MLP neurons of a small language model. Each row is named by its layer, matrix (gate and up: input weights; down: output weights) and neuron, and shows model dimensions 32-127. Each number is 200 + 40 x the weight over its row's rms, rounded and kept within 0 to 999. A neuron's up and down rows have the sign that makes its largest values positive.
After each neuron's rows, "fires after" lists the tokens most often just before its 100 highest values on Wikipedia text that the model never trained on.

L6.gate548,229,212,203,266,198,203,154,145,222,194,134,196,211,228,184,152,230,205,194,185,192,197,167,223,160,114,242,193,195,208,171,259,245,278,171,183,190,179,201,133,113,212,93,203,151,210,208,214,213,139,217,248,204,206,159,154,242,233,219,216,165,171,225,195,142,260,171,304,200,176,227,146,221,171,220,177,132,255,180,161,217,140,221,185,138,161,172,185,196,182,167,164,182,202,206,187
L6.up548,223,171,201,202,193,220,210,180,214,243,131,212,157,189,126,110,199,184,299,214,165,211,248,231,229,148,275,230,151,211,223,220,253,231,145,149,147,186,245,250,180,204,246,141,223,195,209,136,213,186,195,265,185,100,215,123,138,166,195,253,123,213,184,292,179,210,180,282,241,202,164,235,146,250,139,241,194,221,199,251,134,227,224,152,190,210,189,180,182,196,158,168,224,193,214,198
L6.down548,186,171,221,201,257,173,156,199,202,235,251,206,287,214,141,218,255,126,234,186,240,177,152,159,219,206,202,183,153,171,211,201,231,232,192,226,158,224,249,145,176,220,129,212,172,207,137,234,129,240,86,205,193,186,121,231,171,243,357,286,158,150,181,222,163,235,263,214,254,206,278,160,174,201,219,260,228,218,155,207,205,147,185,199,211,197,210,127,257,164,171,169,181,207,153,225
fires after: "born", " (", "1", " –", "0"

L12.gate261,263,206,193,210,191,222,156,237,235,291,207,174,203,199,174,129,206,229,222,192,239,260,157,248,134,205,184,241,230,219,144,201,207,177,197,222,170,211,206,173,236,206,193,230,299,224,125,228,215,106,210,229,216,226,130,185,273,217,173,158,174,143,262,247,238,177,142,210,215,172,211,179,257,182,238,213,197,232,190,253,301,143,168,129,140,230,185,209,296,184,209,234,209,218,217,168
L12.up261,183,188,178,282,173,163,158,210,229,181,173,210,220,197,208,218,190,146,198,222,128,236,229,176,210,124,273,179,154,219,261,162,219,177,201,187,233,254,235,223,199,258,187,296,254,199,211,174,210,164,182,246,209,264,169,151,162,192,239,190,217,241,197,109,127,239,181,194,145,122,239,217,200,147,190,228,217,234,189,259,215,186,168,260,211,179,208,215,164,234,197,240,217,45,177,184
L12.down261,219,220,207,242,150,205,177,234,224,142,191,164,165,152,131,227,179,170,166,101,157,132,192,190,179,144,253,248,275,241,222,205,201,199,268,175,238,211,191,243,201,232,197,278,209,186,224,216,188,249,195,207,185,191,157,200,193,185,78,267,240,184,196,184,152,282,201,177,201,264,208,210,104,243,186,188,310,212,176,186,216,158,175,211,222,253,171,202,190,220,207,212,275,318,189,177
fires after: " |", " on"

L6.gate237,186,204,219,133,220,189,273,149,215,228,178,146,146,171,232,171,187,118,214,180,160,218,252,228,210,189,175,177,185,160,169,229,181,145,177,245,190,159,266,214,233,196,176,202,166,190,191,143,204,211,197,246,223,223,217,216,195,185,327,135,205,198,182,191,139,215,148,139,195,234,171,151,165,241,238,195,180,159,153,195,186,177,225,137,189,235,200,281,194,241,190,203,133,126,212,218
L6.up237,219,169,193,223,208,168,283,194,189,166,186,169,275,252,181,268,180,157,196,252,202,214,140,206,231,148,240,245,202,144,235,234,185,204,232,239,222,138,216,134,158,298,199,217,116,222,196,210,227,203,232,206,222,202,251,182,142,160,170,263,180,167,223,181,36,198,163,240,207,175,231,167,182,262,168,192,152,155,272,175,205,211,164,171,137,129,240,218,190,190,217,259,249,131,231,232
L6.down237,181,198,149,148,215,165,196,184,226,185,155,210,219,151,172,149,186,150,209,243,143,197,177,225,185,187,213,248,165,217,240,211,227,263,185,215,189,218,210,192,310,175,199,188,188,191,149,171,228,226,242,179,205,254,210,139,247,189,190,280,168,190,246,231,266,203,194,251,199,242,185,200,226,228,119,141,162,185,206,158,155,208,148,182,204,216,177,216,214,212,196,150,180,238,239,227
fires after: "8", "–", " ", "al", "9"

L10.gate48,261,200,207,249,200,235,168,237,247,154,245,164,190,233,127,234,164,250,218,142,216,221,194,144,172,219,213,222,211,169,264,176,221,235,189,177,236,126,143,189,145,149,217,153,183,173,216,181,156,307,159,194,168,227,147,229,168,162,210,166,137,173,199,219,212,244,226,215,276,259,168,206,169,241,130,159,172,210,226,279,209,218,183,245,184,208,118,154,191,123,155,252,218,207,183,215
L10.up48,194,146,187,238,244,230,280,160,206,120,238,241,214,218,175,205,246,220,201,155,166,199,191,84,195,243,220,255,303,213,148,100,149,185,177,153,169,192,206,169,191,177,312,204,224,175,241,197,165,185,168,206,179,221,248,174,215,245,205,174,181,223,264,216,198,205,265,260,249,208,210,197,201,177,234,247,198,200,239,193,257,252,256,222,264,181,156,210,224,141,163,193,205,244,139,208
L10.down48,233,226,183,233,221,244,201,236,206,216,167,212,252,187,238,248,195,198,158,201,229,206,191,239,234,271,209,229,147,292,181,248,151,208,134,222,211,209,134,239,192,190,164,170,168,238,222,162,189,246,228,195,100,245,83,170,152,255,208,190,181,242,213,226,278,230,226,223,160,200,192,199,222,110,231,159,206,175,180,170,191,157,188,181,201,196,235,254,250,209,193,201,247,143,215,243
fires after: " "

L6.gate702,251,218,185,205,231,212,212,264,168,171,237,234,153,152,203,182,225,147,128,264,215,254,210,139,215,242,203,185,213,153,191,291,233,212,98,242,145,197,183,171,232,215,260,227,274,149,172,212,118,210,252,155,171,180,198,233,252,284,187,201,229,238,208,233,232,207,197,166,214,244,113,149,156,125,217,243,169,243,202,224,152,207,240,222,182,225,220,236,132,204,175,188,160,209,191,150
L6.up702,180,179,236,148,175,146,190,206,172,124,176,300,226,251,220,151,202,205,193,201,179,91,229,209,183,126,181,220,188,200,186,174,230,169,158,208,166,212,209,209,258,156,140,168,219,209,255,242,271,247,239,249,161,222,182,180,193,184,180,227,185,198,177,256,156,179,230,294,314,238,204,173,189,125,129,183,235,244,172,235,218,204,201,223,122,117,236,161,120,126,208,198,232,209,155,194
L6.down702,202,215,256,201,199,146,195,127,263,210,212,220,218,250,183,246,175,241,226,208,247,278,200,203,233,202,163,162,174,220,221,199,190,173,142,245,161,178,235,217,193,200,117,245,135,138,176,232,220,208,193,239,189,215,203,225,173,163,242,225,275,156,203,244,264,288,260,167,188,166,262,166,224,180,208,204,169,170,186,126,223,200,209,297,194,179,191,200,192,246,277,147,220,233,228,153
fires after: " ", " (", "1"

L9.gate67,160,214,144,199,149,222,184,157,207,201,179,170,186,234,186,190,305,176,113,152,209,256,203,240,167,227,232,281,192,245,204,213,243,230,175,246,229,240,156,201,260,158,141,186,223,225,207,101,262,188,237,166,222,166,254,225,221,225,263,226,219,163,219,217,240,164,258,215,229,136,194,153,182,162,242,155,212,219,155,192,189,194,196,165,200,261,178,194,141,163,184,201,194,214,192,138
L9.up67,251,192,193,248,163,205,196,225,165,166,207,189,215,203,174,201,162,209,180,155,178,322,207,188,153,198,190,226,165,154,207,220,196,207,117,172,239,225,183,205,224,211,222,207,225,214,252,142,193,131,148,249,220,190,271,173,189,229,221,146,145,231,214,167,176,159,188,205,222,175,191,184,235,228,269,144,246,207,264,209,182,162,208,234,198,181,154,213,181,170,183,187,253,160,257,159
L9.down67,179,209,180,136,125,169,213,243,247,199,169,143,141,201,169,207,244,200,213,186,245,184,168,193,153,187,197,264,267,206,248,166,221,188,238,241,220,244,170,171,211,215,232,171,221,225,127,146,253,175,160,243,138,192,173,228,156,187,226,218,162,186,164,228,228,236,163,199,215,207,194,149,163,202,179,235,232,164,180,130,125,184,289,178,203,147,250,167,255,220,195,148,189,209,249,173
fires after: "2", "1", " |", "0", "N", "|"

L6.gate582,183,229,244,132,196,169,214,177,269,209,268,281,231,158,191,199,247,192,232,168,222,168,214,109,266,173,169,226,133,251,264,147,133,201,244,231,231,211,189,225,258,160,152,183,205,211,199,213,304,154,220,285,182,257,147,151,214,200,222,221,201,206,179,149,164,226,190,156,214,179,197,196,217,211,191,182,180,140,229,236,162,215,225,236,195,251,164,214,192,261,251,155,217,136,203,226
L6.up582,157,228,133,185,223,126,183,214,234,182,192,291,168,218,272,166,214,165,225,191,195,272,186,198,164,218,189,164,141,228,136,164,207,149,218,186,242,224,201,255,236,204,172,251,235,159,185,222,215,169,274,217,155,175,165,200,250,263,151,151,148,221,155,268,242,175,191,109,173,303,211,244,250,185,262,186,263,173,294,161,198,151,168,214,240,147,263,180,255,197,200,133,140,206,152,181
L6.down582,177,273,129,130,216,163,209,263,219,215,192,234,201,150,156,215,262,174,215,216,289,198,208,251,234,142,251,193,148,252,148,175,189,207,231,170,130,177,203,187,247,199,153,197,204,196,181,191,111,223,212,291,145,190,256,228,258,186,170,183,208,247,179,294,138,220,198,220,189,172,191,221,160,166,246,232,195,150,183,283,214,249,320,252,205,177,240,205,261,292,151,224,188,200,102,226
fires after: "7", "1", ".", "6", "4"

L10.gate7,275,150,152,226,268,132,220,127,190,179,150,152,146,165,194,147,166,248,204,259,190,165,218,179,213,185,169,208,149,252,232,262,226,208,207,253,162,271,261,176,150,132,239,209,179,170,121,239,272,256,152,216,229,206,161,230,209,233,199,183,228,173,245,236,203,172,221,148,155,230,202,204,206,221,131,209,253,200,210,133,162,188,266,227,168,182,286,195,211,193,190,199,208,240,181,172
L10.up7,216,232,274,202,210,326,204,128,137,158,257,194,153,182,200,305,157,235,192,164,175,217,192,95,191,206,286,240,262,223,233,218,232,204,194,192,200,212,252,180,156,235,280,196,217,210,251,207,167,105,211,201,165,190,225,264,222,126,194,163,192,219,196,220,214,181,227,195,222,184,179,212,202,220,97,233,244,143,202,172,249,226,159,233,224,227,148,231,197,215,161,243,148,252,207,198
L10.down7,219,204,185,267,173,158,247,263,200,250,246,241,229,164,214,210,186,246,220,193,138,253,174,196,216,209,202,233,227,284,184,203,224,194,220,196,289,192,176,241,237,141,204,186,170,182,164,215,171,237,206,173,148,172,185,148,153,206,231,265,209,226,189,259,197,218,237,144,260,207,195,199,297,138,224,167,143,141,177,183,174,253,202,181,245,156,103,181,167,201,187,253,198,230,212,171
fires after: " ", "9", "0"

L6.gate107,249,207,204,208,259,223,219,155,155,245,149,188,246,196,195,232,153,247,220,244,211,123,153,181,292,211,192,202,204,206,242,186,216,212,165,226,234,211,220,229,275,205,237,252,184,220,212,200,236,263,206,250,206,215,158,229,225,228,216,227,60,216,127,158,239,111,244,225,105,209,196,129,182,248,230,241,210,172,267,177,154,160,247,252,165,182,169,203,230,133,201,142,274,227,205,171
L6.up107,273,186,261,219,241,214,253,195,148,173,130,237,244,264,240,192,258,170,259,182,186,268,219,199,275,188,256,189,158,143,134,126,190,175,179,239,203,201,232,212,256,188,173,164,163,183,213,231,153,217,227,204,206,187,245,194,228,200,159,219,83,193,188,191,298,152,280,236,204,220,249,218,242,207,180,202,233,249,193,154,142,184,237,278,179,196,186,142,201,243,151,158,167,250,187,173
L6.down107,196,252,236,160,114,104,191,269,219,173,173,216,207,175,220,198,182,168,214,218,201,197,162,188,250,153,210,194,186,186,280,169,208,166,228,161,218,203,197,155,251,183,216,241,174,200,167,186,179,206,183,222,172,226,275,177,257,236,217,229,199,152,205,250,174,187,192,147,219,196,280,231,124,229,187,176,193,188,207,278,198,178,236,87,131,233,199,205,182,161,208,144,190,190,160,116
fires after: "0", "2", " ", " $", "5", " £"

L12.gate703,198,194,212,243,238,249,239,170,276,166,232,161,174,214,193,293,196,259,186,181,196,210,234,203,234,248,191,207,189,226,169,248,230,225,203,156,244,204,195,265,264,227,299,188,274,217,223,200,258,157,217,239,268,225,231,241,219,182,231,346,172,187,188,256,166,196,264,145,168,190,155,140,220,87,190,157,220,191,141,191,180,200,219,246,181,230,242,222,173,144,199,273,180,148,168,204
L12.up703,153,227,230,237,224,212,212,203,229,159,214,154,237,245,216,256,206,169,202,195,246,213,204,281,189,231,162,256,230,130,146,167,186,172,238,236,197,163,267,159,160,251,238,199,180,199,266,163,173,224,198,238,197,254,171,190,165,194,212,249,255,228,253,216,179,239,180,216,264,169,163,186,169,210,263,204,184,241,191,288,171,203,203,182,232,125,186,228,182,172,237,219,228,233,124,145
L12.down703,166,189,230,333,183,256,214,222,262,213,181,239,230,171,263,189,193,248,141,239,167,168,186,203,195,218,148,191,174,216,238,213,238,221,244,159,174,212,164,196,226,246,211,130,289,243,151,223,178,141,237,156,228,228,233,209,121,181,260,253,141,229,217,203,215,220,192,195,150,217,253,221,223,252,224,142,210,222,160,142,218,238,209,234,170,262,180,250,161,176,178,182,194,176,217,208
fires after: " ", " |", "9", "2", "7"

L8.gate461,259,157,274,231,179,197,131,165,237,193,140,187,180,223,171,236,150,153,176,202,204,136,248,174,201,156,209,189,240,218,212,175,182,183,255,200,273,161,212,247,214,155,169,179,259,244,142,231,205,214,201,178,206,265,227,163,194,219,183,165,219,271,224,263,254,209,204,173,226,204,221,164,243,182,155,199,197,268,225,231,135,268,224,229,172,255,182,199,186,220,182,209,195,184,250,221
L8.up461,184,236,193,214,213,201,215,109,189,250,219,160,237,218,218,240,185,170,198,161,121,196,207,142,197,197,220,189,230,198,128,137,182,181,139,219,271,241,189,215,150,205,202,247,254,213,153,214,75,207,204,246,175,197,164,150,226,186,148,185,210,220,188,217,250,304,201,187,199,219,175,203,208,189,109,270,254,206,153,148,205,201,179,272,221,217,220,234,242,201,249,172,195,205,157,188
L8.down461,232,241,156,270,201,237,194,215,210,211,231,258,175,223,267,189,176,218,259,199,163,173,197,224,140,266,203,118,110,248,156,174,243,175,227,167,140,197,243,232,209,201,183,166,116,221,241,202,197,173,130,257,163,170,225,249,163,177,244,216,163,214,244,163,236,306,193,189,190,196,196,202,187,172,166,209,194,177,127,209,192,247,178,210,185,144,223,211,181,209,203,171,215,205,230,149
fires after: " ", " on", " Released"

L2.gate187,190,230,206,234,199,173,206,192,204,137,282,237,217,154,157,213,216,145,193,180,253,151,224,171,147,152,175,177,233,147,238,197,182,201,213,153,215,214,212,167,143,193,212,212,262,168,280,125,150,188,139,213,218,242,247,191,221,188,161,278,184,198,231,167,169,196,127,171,197,252,228,206,213,258,170,163,183,270,295,288,200,196,165,190,220,211,205,214,170,253,168,238,189,157,207,230
L2.up187,196,173,196,260,180,190,245,145,170,142,158,208,208,196,224,214,199,128,280,232,231,215,254,183,259,235,253,182,185,169,184,187,223,216,157,217,215,147,201,247,223,239,186,172,175,130,241,154,282,168,192,140,214,180,219,161,253,195,216,242,149,225,228,165,207,275,195,240,227,249,178,145,204,207,183,260,176,170,213,195,234,227,229,243,157,213,235,211,226,217,183,183,223,240,145,257
L2.down187,144,176,272,216,186,193,207,230,178,242,253,207,235,254,149,267,245,130,242,170,248,233,210,181,262,250,227,170,172,264,219,230,242,191,221,201,139,157,256,178,147,171,115,229,92,141,218,168,202,179,263,219,179,190,173,208,209,146,201,226,233,139,216,249,171,178,196,161,176,178,190,237,212,230,215,192,187,164,243,269,186,198,148,231,254,225,232,239,205,231,128,146,250,162,249,199
fires after: "s", "uff", "st", "F", " S", " Sch"

L11.gate560,234,179,180,186,198,172,214,248,259,174,164,234,233,188,287,118,247,189,171,161,166,241,128,185,241,117,212,181,167,207,227,260,242,243,186,172,198,158,214,188,247,108,89,179,236,189,128,189,213,265,162,178,248,223,223,219,232,166,212,210,168,225,198,190,169,222,221,165,166,201,213,122,247,197,210,161,260,218,184,220,181,196,233,200,194,188,205,187,207,182,340,226,149,176,213,192
L11.up560,284,222,140,240,213,165,161,189,234,94,226,144,224,138,278,147,156,162,197,141,182,235,157,213,264,191,282,173,221,149,162,109,210,223,214,219,183,176,282,202,150,183,174,163,250,172,158,195,106,170,211,224,246,185,160,207,194,205,127,158,232,263,118,199,234,212,208,252,238,173,213,204,236,161,246,201,217,179,179,227,148,190,190,222,161,190,204,104,168,157,156,167,176,246,269,195
L11.down560,100,243,222,250,213,229,255,215,281,193,282,188,181,193,159,185,199,200,214,159,163,181,198,188,277,162,190,282,181,249,276,151,219,197,273,155,213,228,188,195,254,140,194,173,244,229,210,160,220,167,222,237,181,179,223,267,231,132,213,198,148,188,188,213,209,184,225,194,233,186,247,140,210,104,183,243,220,203,211,255,245,162,253,214,192,216,153,179,230,183,233,227,198,178,248,219
fires after: "2", " "

L12.gate254,203,272,187,239,178,174,178,219,200,221,231,213,123,180,240,195,191,186,231,176,170,203,250,249,145,106,233,234,248,212,298,172,275,136,217,202,186,193,139,211,185,159,225,233,138,214,247,233,148,214,196,124,176,201,188,220,231,208,241,198,241,223,258,203,154,254,111,228,140,143,185,164,159,299,199,192,188,178,227,162,209,237,153,241,166,180,257,273,231,195,211,211,213,212,218,209
L12.up254,225,189,223,213,159,213,176,202,231,231,258,247,241,206,207,202,223,140,235,174,163,235,219,207,135,163,184,236,164,178,243,175,210,240,192,189,235,169,204,206,241,265,213,238,161,257,245,155,206,220,208,184,278,208,193,220,151,184,156,206,171,149,209,207,186,222,102,195,244,110,236,204,155,176,221,269,206,90,195,164,149,176,234,230,169,231,166,230,249,194,223,230,206,133,213,194
L12.down254,228,222,171,181,218,258,192,209,251,187,183,181,160,227,225,245,224,261,224,181,244,193,159,258,288,207,248,254,186,151,201,216,192,240,227,169,217,243,204,186,184,175,279,230,258,188,217,145,164,192,165,121,179,227,180,188,259,196,184,182,172,248,175,150,142,181,231,188,198,221,227,176,251,224,150,161,225,296,129,224,241,180,216,239,232,175,247,210,177,215,186,152,236,296,231,171
fires after: " |", "|", " on", "S", " S", "s"

L8.gate395,151,266,171,196,188,146,270,266,173,210,204,160,177,279,173,162,205,189,271,257,246,136,177,179,158,172,195,231,179,134,187,248,183,225,330,140,216,232,168,242,191,168,213,160,183,250,229,200,192,142,160,205,179,180,197,211,264,179,212,243,160,215,174,184,188,261,179,123,129,239,219,99,175,161,201,177,145,242,163,134,189,224,150,215,196,241,154,207,212,197,145,218,149,214,232,164
L8.up395,177,269,157,202,224,163,165,215,190,251,127,257,160,171,226,184,203,192,220,184,190,158,256,208,171,164,284,224,279,274,154,227,161,219,174,290,188,195,204,263,182,150,189,219,253,242,218,249,151,212,231,149,180,241,174,162,210,233,205,223,160,178,184,223,232,235,225,251,220,233,161,264,157,162,148,231,251,188,243,192,161,180,204,201,164,145,193,252,165,202,204,194,233,294,159,254
L8.down395,238,274,250,159,282,164,282,239,177,212,139,225,268,159,182,164,245,175,214,222,75,202,232,247,289,175,237,214,214,190,201,161,250,175,159,174,186,125,216,266,169,213,191,168,237,175,199,327,188,220,218,253,214,188,144,140,290,215,254,287,213,165,251,254,181,200,252,220,207,169,159,201,256,125,191,225,213,237,199,236,155,232,182,167,178,212,221,194,221,154,191,275,258,198,193,130
fires after: "0", "9", "\n", "–", "2", "1"

L9.gate60,177,261,241,205,186,177,206,131,192,246,226,203,232,220,172,133,174,180,233,165,209,162,213,192,209,222,170,193,180,178,215,204,172,190,275,205,275,189,211,183,202,156,194,175,294,168,149,240,259,214,157,183,212,265,244,221,163,219,215,198,206,192,168,214,169,239,152,261,132,162,252,236,238,163,207,169,201,166,191,125,168,209,145,161,245,184,156,207,202,283,168,182,219,188,170,216
L9.up60,211,195,135,274,178,218,238,222,86,197,153,223,161,201,161,215,264,161,211,194,153,140,173,232,177,158,180,174,251,195,174,196,219,223,185,215,216,236,208,182,197,242,195,186,227,186,237,172,218,183,205,182,154,215,160,164,178,154,163,259,131,255,183,201,160,272,228,154,176,244,204,203,133,203,212,238,221,222,127,163,222,190,124,233,185,172,181,187,165,128,216,199,175,157,198,143
L9.down60,278,232,185,188,164,268,217,216,193,252,258,169,197,195,171,145,256,201,227,210,257,239,228,192,233,127,176,181,255,252,220,209,242,168,234,100,110,195,167,170,177,192,218,193,179,220,260,186,263,145,216,259,227,186,141,246,212,162,192,226,175,206,218,143,174,186,200,223,178,206,228,211,270,182,233,219,143,174,155,227,143,256,162,202,181,185,211,135,235,197,121,150,176,153,212,282
fires after: " ", " his", " three", "sta", " an"

L12.gate77,175,153,242,237,232,136,216,201,139,277,223,192,220,254,188,205,176,236,197,261,271,155,228,201,220,142,167,259,267,180,191,177,170,175,180,230,190,190,316,140,206,93,243,214,103,244,157,200,187,202,274,216,183,201,203,164,197,203,248,222,200,179,213,226,130,279,148,243,194,186,172,231,202,151,224,153,169,279,132,216,196,252,163,226,247,191,210,170,137,245,199,194,172,184,229,198
L12.up77,245,247,207,253,210,123,241,200,204,290,199,192,252,192,225,238,251,199,264,167,167,184,214,183,226,178,253,220,173,143,146,201,219,253,139,133,226,212,224,220,220,97,167,158,155,215,276,181,165,143,237,151,174,92,166,237,171,186,126,125,239,153,176,249,270,174,128,249,176,181,167,261,162,187,211,226,229,224,239,174,183,176,210,172,222,201,118,168,156,245,171,197,248,176,193,142
L12.down77,201,218,173,279,183,227,230,184,255,203,161,259,159,169,232,125,263,148,254,218,180,178,279,215,118,179,177,173,200,252,244,200,191,149,231,207,183,210,168,234,134,217,281,209,274,193,231,180,242,191,157,253,183,120,207,121,265,199,167,155,153,206,291,215,151,198,202,171,158,243,223,161,176,238,163,161,181,169,202,264,189,197,240,253,212,211,134,254,186,143,258,208,227,207,200,238
fires after: " ", "1", " a"

L11.gate184,162,175,265,213,266,143,135,211,213,162,224,253,116,208,202,186,234,145,183,325,168,149,169,220,205,172,282,171,142,164,205,184,193,135,198,170,171,250,257,228,158,119,198,235,213,183,222,249,217,225,194,239,181,231,211,206,300,225,197,194,188,135,168,221,152,225,207,228,183,270,135,149,178,258,196,198,249,166,143,213,185,217,263,184,179,193,199,211,226,175,248,257,242,179,193,167
L11.up184,217,218,186,178,238,237,163,133,164,113,155,203,231,231,265,176,236,108,159,232,276,205,177,155,218,205,169,142,174,260,204,125,177,191,165,210,218,192,216,223,210,202,233,183,237,141,169,130,307,203,225,225,137,208,182,152,244,169,210,131,188,203,258,202,201,195,185,209,184,149,111,241,238,185,159,229,123,157,197,221,152,196,211,170,164,229,163,176,152,203,243,163,198,254,201,175
L11.down184,219,255,218,214,156,199,165,255,209,171,182,203,151,150,208,191,189,141,204,215,165,264,258,229,306,256,229,259,242,159,173,186,226,244,205,234,179,304,240,190,245,221,196,204,288,195,196,166,250,207,235,253,188,229,250,197,170,184,215,189,240,199,146,207,196,254,229,216,233,135,196,165,119,203,211,118,167,285,249,233,243,188,202,190,251,184,219,263,189,192,221,170,175,175,266,207
fires after: " ", " a", "Early", "==", "\n"

L6.gate428,250,236,251,197,222,211,169,248,271,228,194,265,182,212,232,181,193,172,214,219,263,173,199,129,221,203,205,182,205,136,194,201,207,224,148,271,252,275,228,205,141,236,221,219,287,229,186,163,232,168,114,224,193,246,182,180,294,229,176,148,176,166,262,289,226,242,152,204,150,207,154,214,160,169,207,188,116,235,202,186,197,187,191,235,192,236,154,196,181,213,186,171,193,229,211,148
L6.up428,197,230,210,93,173,201,193,236,259,218,199,302,252,169,211,165,196,193,250,238,148,224,150,223,178,114,190,290,224,229,236,213,149,250,182,181,208,230,218,209,151,176,229,170,136,238,238,188,162,204,226,195,109,152,163,182,234,221,136,192,193,271,174,177,287,214,233,169,235,165,203,168,165,203,175,188,200,228,233,203,154,248,232,188,169,219,224,237,109,179,117,283,183,264,205,154
L6.down428,234,230,222,134,191,219,183,198,147,200,211,231,228,116,193,230,216,212,222,247,228,217,182,186,149,187,228,179,208,144,198,97,235,256,260,231,202,226,244,159,178,215,215,153,160,218,145,159,197,222,204,207,205,182,148,189,177,212,238,270,275,236,210,298,217,234,171,153,241,232,177,169,203,121,130,265,156,218,245,155,173,269,192,284,124,151,111,219,176,204,188,233,230,179,235,192
fires after: "0", "9", "8", "-", "1", "2"

L11.gate641,218,262,172,280,179,188,231,141,130,150,229,209,213,186,200,176,253,192,188,217,176,176,180,265,256,163,171,194,251,219,277,150,202,159,268,175,210,130,166,235,186,140,227,206,276,208,223,143,218,209,147,193,259,213,188,226,209,150,242,236,186,182,165,184,228,247,181,227,168,164,181,173,202,199,177,217,286,210,234,258,244,265,240,207,311,179,236,176,242,185,263,133,287,156,217,242
L11.up641,200,192,174,215,199,246,165,208,109,175,167,198,263,185,211,273,180,188,131,174,187,214,200,193,214,246,199,215,175,178,155,222,174,303,182,202,173,250,188,163,168,236,160,256,166,211,181,242,176,206,136,216,177,169,242,251,249,181,125,191,218,283,159,169,228,174,226,197,205,267,182,253,219,204,189,249,195,133,177,181,262,120,229,197,111,197,296,162,257,272,188,221,211,219,247,220
L11.down641,221,148,224,124,245,132,171,284,228,251,259,207,271,275,184,196,257,236,176,260,238,208,270,161,224,194,178,158,268,162,227,278,171,176,228,147,171,200,129,256,204,220,196,218,176,223,202,238,198,160,228,259,208,194,268,145,260,166,221,182,170,205,203,251,214,158,160,210,217,277,227,211,187,155,199,218,202,156,205,221,167,190,232,151,208,199,112,258,233,159,194,188,202,225,267,198
fires after: " ", "s", " S"

L11.gate366,249,166,205,229,258,168,175,179,202,285,234,203,168,189,240,185,263,178,218,248,222,188,163,201,181,170,218,153,268,199,195,132,245,174,190,158,141,157,229,175,207,202,187,188,208,197,205,199,240,100,232,209,210,207,215,180,214,149,261,190,183,231,199,197,171,220,183,179,217,250,153,252,261,197,235,164,276,194,129,157,189,200,174,255,236,168,246,129,229,159,204,189,237,129,235,196
L11.up366,218,252,164,277,212,156,172,233,252,89,188,152,241,230,250,57,255,104,101,177,161,200,168,208,225,287,222,194,202,171,199,226,212,173,204,180,220,185,225,185,197,186,221,193,199,247,247,187,143,195,181,213,226,199,241,151,119,245,192,161,252,222,181,220,190,177,247,201,260,203,188,180,193,199,206,251,191,184,235,184,244,176,191,250,264,176,209,223,177,173,152,194,162,156,251,149
L11.down366,189,122,232,145,208,187,221,192,274,278,202,220,162,226,194,217,194,238,198,183,186,205,254,200,270,168,178,239,299,262,179,169,136,129,222,122,211,182,267,105,181,231,190,189,215,170,181,159,209,206,309,224,184,251,214,191,195,275,205,187,215,138,231,210,219,135,187,146,192,181,158,197,205,176,199,191,174,217,189,258,241,217,237,116,179,201,235,259,251,194,234,262,190,197,231,306
fires after: " ", "ac"

L7.gate254,300,199,234,206,186,122,208,245,194,198,353,231,233,166,247,265,217,210,232,205,160,289,256,265,178,135,180,224,156,210,230,206,243,170,230,241,165,225,218,210,241,261,223,147,172,248,183,153,214,229,244,164,236,180,180,165,192,262,215,195,179,255,233,147,153,191,191,152,197,210,247,275,176,211,142,191,201,251,232,217,137,165,190,129,225,281,127,243,194,226,225,149,203,124,200,177
L7.up254,255,192,239,223,244,168,238,173,285,174,183,236,171,184,190,221,115,163,251,184,283,182,222,229,184,163,221,260,199,258,184,237,170,235,166,213,181,179,230,178,176,189,251,238,197,282,212,205,263,220,241,181,154,246,156,210,205,130,104,160,173,264,228,196,158,286,176,191,198,197,229,229,230,183,213,189,184,143,207,147,188,154,231,156,264,173,193,93,253,203,233,208,115,252,170,153
L7.down254,169,148,193,164,220,269,187,77,192,150,162,275,198,174,233,169,227,166,191,310,215,175,214,161,185,230,220,187,250,306,254,180,245,248,227,207,202,234,245,243,185,185,186,208,219,204,237,276,205,202,151,225,198,164,200,202,208,249,231,176,163,221,150,230,177,201,192,236,153,228,237,186,176,212,250,153,137,127,132,233,246,198,223,190,236,194,242,183,250,213,136,205,250,220,243,189
fires after: "3", "2", "5", "4", "9", "7"